From a checkpoint of a small transformer trained on Wikipedia: MLP 256 SwiGLU, biases on query, key and value.
MLP neurons of a small language model. Each row is named by its layer, matrix (down: output weights) and neuron, and shows model dimensions 0-191. Each number is 128 + 24 x the weight over its row's rms, rounded and kept within 0 to 255. Numbers have three digits each. A neuron's up and down rows have the sign that makes its largest values positive.
After each neuron's rows, "fires before" lists the tokens most often just after its 100 highest values on Wikipedia text that the model never trained on.

L4.down189:133125135121106139151139056121124101173145140077141114103138128118099137117103149120162137059152078120119137117139140140174141161123124161136146121133131107131100043127040142096159149171127121153107105149112085131102140130133121092137143139156152101101116176111124124153154098158144147160108123098096143144119143100087167132122125117149123152115141129153139124139125153145131112146151123149107115128148129136155136102110113118135118143122138133128124136080161145125103181132153138107121133122129164123068082136134113105101181168119117109122160146143095117130131146154126125144
fires before: "\n", ",", ", the", " – ", ":", ", he"

L5.down205:133114138139133109109123113105089145127125110187144118131107080152132076117153144115127121082135144088093096094147140125193163149148143119128122104118143105133158118137084165112149119135127100115142124082130132165116115143111123125149101129129136134134149105100121096097192136137098095132155107103140127131087110079093122069117175130164119133105101128123142108145183106157104089145178126129118157134148153137094164126103124134128151080141136140119120150142122136103146119097117137141116136110142135108117150114170114114103151144145154135203142153142162133162134123172164135107
fires before: "\n", "| "

L4.down90:144125120122123143117136110149143127134106132119131169090123151116087120086125094157188110131113110139145161109117138101131143115099100138149135120143161129126119063126132119096081108119138143080112114147129143125123122165160122147128132099135126066077132143096093154084148084129128106106099150176140138144129146102126132171148114105154132122146143128109121133147112134162170134183113128100107163152158119122144129131095129191113162164129072137113092068129125098176097129141133176143169099137136122128120138104121123140154137122135132157154105177128135156142136119093111163129
fires before: "2", "1"

L4.down55:149115133148183130125141145108123109121114106108146125104166102116117126136117163111150124157152106126079105152158154155091126124146089143121092142123125114084127139108111155148151134120138148109129108120169098110155193176100138124135143118088115118123119126078131169188127160105146113122103157142138146143115111175146142161088161156151130145085119103129151118164068097108121157111100121089142144168139145108134115112126174123107135117110100119141115102127119126160162129104137070125148092144100138102126147089113130103112128097165125101102144154152169122133122074130164130147
fires before: "1", "2", "0", "19", "23", "25"

L4.down224:123063108118152155079111124120122112135099098138166143125159152115142157168163116097104133119148115124140117100115152126167091127152119134166096109143115082115132061131165142060139099125130091119123145139107140110143100120124103153123117168172126119126175122123151149142153121131147142097107129138153137110092147133164132131116100079136117147165120148137116148127102115162138109131110094134132141075103137139150168139145101170136102124158157109104152163134120172093112164118126145149111126134166119128168164098126082099096064155137116135109150131111138133151152126120130162118
fires before: "2", "1", "avel", "enc", "ellow"

L4.down120:146130116116114144126135161184144125075128109118109145158107139155149118138120103115189183123138126151126130061132124119131164127125109138125087113097137146131109105108172134144132126108112104162119146097100134143135152096157104118103090132163129127156142111100115125159127147133132107134157102154133126080183137125208141081152099092117117100097114147113120123085141138164111133118075119167122128085127153155107120119106115116120116085123125119137130159168128158115174110166133105141129138170129090112128157159109103116112139114177117163125130142157109106119148082131117146140
fires before: "0", " | ", "2", "1", "3"

L5.down13:125122090130109094118122130101116138091167098134092084138136128103126133146139117128116132160147111146148140093119126129117110142158131120105116134153121134111125000124054124149123133153157133155120140120092140151117152130135105142166131116100157136166117116119147137144226126121136136097138128123120132115108105112152148130140132155120119110178146104145106125114169152113152133148150156125120113098091125159145132113137143141153122109137121129077160157114092168128134096149109155135141138132147124106154152112093121121120113117129128146126130108140146108147135105152125129138
fires before: "\n", "\n\n", " The"

L5.down86:150140097141139093102101160115157147099114144120118097096107130127124136131149109110135138119161111161169134155131141088138141079148079110095124144186129104129138051116094085181147138131159154154107108116129103144094134114140108137156144132114188082155148118079134078179108123158104136108154139153144131079121129118139155127123124107116094109163123123112124137134141134182123162092130150145120128128088153155078097110121161122127119109134158151114141129073115131134132124171136184125151108109144107121125127125094122135127132132131120142160167164142153118126152102113124138120
fires before: "\n", "\n\n"

L4.down166:109136094120136125106152123110139133120139116165103147106122128116109111140100114090162131136154161138094076153108122171119130134115138132126123120152157163151104085119165141104146138137116129119107163148137153171109117120110105118188133155162125138132152091126137155145074094105129093142153124104166172122144169109144155116135137094092108126140108122137125099133127077153115119116088085140124106151071138181080148175097157107126123122117174097110111117160078155138137136143114146110147109151154119155126116164135147175110146099129139171131127098138143121114150088139142079100
fires before: "2", "1"

L4.down211:095097111137133127132132112161105099195167156089121139146137102104119106144162077137106149142107105136188104089141135103096172127150089151137114082104157120111149128076146090103131121128138101160133138152138180110167129168106157132146107157126109126061102144100099088144153142116125123128117131108124146138125089118108162119144144088115117102116173165134129157114124106145106138153122132131138149132084135146127135135108132150100132162156161107110114064154156120153144115120103145103120142160141105122114118154086152143129128137123141103103148096125133162121130160176137135155
fires before: "0", "1", "2", "3", " | "

L4.down172:127149143142127119157114165120161097147101107148167103130117122133095107106085085156139117082109140132116118110110142128140123098108129123099131139094153117131105152098135081162185136109158103159087112167145183151141126114162148114112144136086132184194129122151144105083177123191126123110103149119145132081099143166150101128144093115131148144101117129139141131150133113149118086109117105161102134153164134146126128101115147165119132104148119127145130097141158060072164136126140134125155136103108133113114111148136133159129085148120133147095145124141108122113139094128132127148
fires before: "\n", " medal –", "\n\n", " ("

L4.down223:145104112116102124131176151095143137118136136155152118141121134124128102126104120132119110064120139119133109146153115107175103136156134125106136180092144167133144162111139141113120142130170106127125124114129147072139112143085144126168145104136149102140104103092098129144113124145152187180138102139118155113106134148157143142157130106134136109118170118155134161122135167123110112154075151132097157130084133137155169089136117097109085168137089141125098148137133100112146064180164102119112182132101144121117153104145094097148093112150123116126097173136114143093117107140103112131
fires before: "1", "2", "–", ".", ", "

L4.down7:144107081119086148132142157129109134108135128125146151122141128119095116129098115159103104147139170124116128156133119143122121128090174125119110106132103125168112167119111104108182141160121142124131142138146139159107143112099122148106135137088109157147116141128164077110118168153099146089100137119106120143139116083149102099136089108176157170119135097129123114126122105102137141124096106168125116122113114129143062111125153164118158137155114109190157151124123104091103111171126162109144163114127143138148139152126086185170154122103128179137093139125132126140122067185117114122
fires before: "\n", "\n\n"

L4.down151:141130140091124126120097140104113143117102139174115085153121126150102138143106151107137099128165146132155149078149128114148136111131099120122159131180099132131124025119117132142174118145181141101149132152127138170137108119122185095155126148128142127063108091135132143158084122138119102100107157105154116133142107109158114131119095134102130108157121113124129149085131118148134166119098132120110134128118112163129129117101151152143135155112129130145142154159090133174086092157119168140101128115136094131145154102131091159130111146145116083170121153158158127101101124133115087156
fires before: "1", "2", "17"

L4.down238:132106096100105092142136151093136119106116119118156113133158126127141116097106113130128123149155104149126122105127153089104130106127131143083142145144127130106149040100168125189091131109162098143096128126100123176170124116119105142136152155109146103109136143159142136145193111142125163146125134097108140076090130101174088108147094192134163124201166113149118130111128134095128119158146134146130157119105113137107118116152120124137156121150093142114133165130105122121099103133142181124121120108138125112157133097112112161101091096137149128115140148140138166166143137140105129146
fires before: "\n", "\n\n", "===", "=="

L4.down65:148093109111115111136157143113106141126140084134129082139094122134148111134145112118175120146164119146151147120158150114123116118187038116125107153189168123111123062147100141118128124132177112148132106122130140132126130139135136141155136123091156091135118098112149116143186122129124091129120150141152128103064133070146139145131147114143132109211142124110115168120156124153117151145141122104115109095143122146143135096086119148127126121108095129125146164092105159147130101163135109164118133096145128095147102129108104121121149109131112131129144127142163119104159104178128105112
fires before: "| ", "=", "|", "==", "===", "-"

L5.down110:167123131145160086163109110108126121189101127152142138130125163097175130119108151115141131135076086116098109102103161120123174110097139170124125134143128133143134090134089088125155145153127110158128119120147127179140117131117101143099121136141138104123116118110122149125197118149124097104130108131086132112151126113092116144162108143125145156099118118172133099152170097140156050127136130129073105138151092141094150106144126111127143145124150137148134128138152141102131175145152136093121106106095115105113176130114078150152114159151121129130094185124127154150129103127098118156
fires before: "\n", "\n\n"

L5.down217:136121106118122151127100123114101124100126084117136093138126131109136095122125128128142140106152096147099144131141129149131121122172105130130108135133116149115134171103155137125096124159127089202168092116128173140141114144118105115118169161115172140096099102162135147108150090113122146105109151153138127129151114166128146183132105110123137103149101115170135110150132156123109166132159106202117088126116098114150140091095151132132064135133104146157138118109063198109122098104152144133106188138149134106096153096151116134145108129111127090126133125157125136140110127156123139090
fires before: "\n", "\n\n", "ai", "ance", "ays", "ration"

L5.down81:094168121151145134108119137090144156074129127152131168149141137180121147158108128131119178144168136136151128141106159134175129104129109088162126167119115144132128106133122121118109105094113165110134139100161137100149142090137142090072131117145139140143146149096066109140095079098126111112134132120165155156103138078128118132125120106111123136157129139168098103156119093150152152095164142108116156185088143120100115173121114167121114121141150073103100139136095080140119166156102132137108145142130119163133088095169125129142139093111133122123125107130127120125165145109133126113
fires before: "1", "2", "ou"

L5.down122:130106109116084099137119127105115127129145081111107101147156118107121100118149128115177150120146108131123151127123100085127128131152157124121091144157137118123116000124173130165109138145147102137141122123130110159157146120160135133158116137119165080101139124158129136120200129109133132113107132161132084093126135140148134109161110142103118105193098123120116119103137164119149125134144158112139101115142112123159130117133133167119153130095092112100150153081107147144150147119132130125140129134177154125136130094114082166143117120112120157118150123164163103131168122145102109106
fires before: "\n\n", " He", " The", " In ", "\n"

L5.down34:147161120111104100134134128129109095163144091143126159137136099101132133156108148100144125158112095154121132090132106113137130121116110108102112176115123157148142151095159075134131117115099118102166109120168179114128125123120112073117124106122137127092101127133137099128218062110138155163122123131115133140103132117134103150149147141139116133127118098125143123093172123114139096151091161118145126111145132151098178108148147139097147162138128118127137162127108122151126061126135183126127137176153164112117167102144144138094105128115186084154127111148161147129140081123113137132
fires before: "\n\n", " He", " In ", " The", " He was", " His"

L4.down22:181147136162098105140144165128166160162080113152134113131132098133103139132091094118131130149147131160156144116184131134132130124123144111165125105092148111121121131114176140155087153145167129125101139155144140165084114102150105113094139079157102091135114091128106106116081144112152151135106136126150106131183130138167092141110088120116108119109144112155121122141131149178141110094172148135186120163104077140139139112110142138112103114117137069144116099133138103112146133183103125108137126130151082129113112122141151083108129131130116139152125145153133115093137152125168102102
fires before: "1", "2", " | G", "acement", "a", "ace"

L4.down195:159128103106102099155116144119140123106128128132142114133120139127134158155104142116160173092125098138118146154122099179104132140107159187143179176170133076105124097123103114157167096177108129166110097162115136112155141139102137113132135135135145111180101081150083160123126095132147153132125130130130162118123187130123082089107118121151147128136109115146087080139120113129125086152110110138113113081112081153137143125093113123103153094110146129135160137137132122138121157114145110132111116103067115130156148130151143122159156101103130168102181104111119122136134115141155107115
fires before: "\n", "\n\n", "="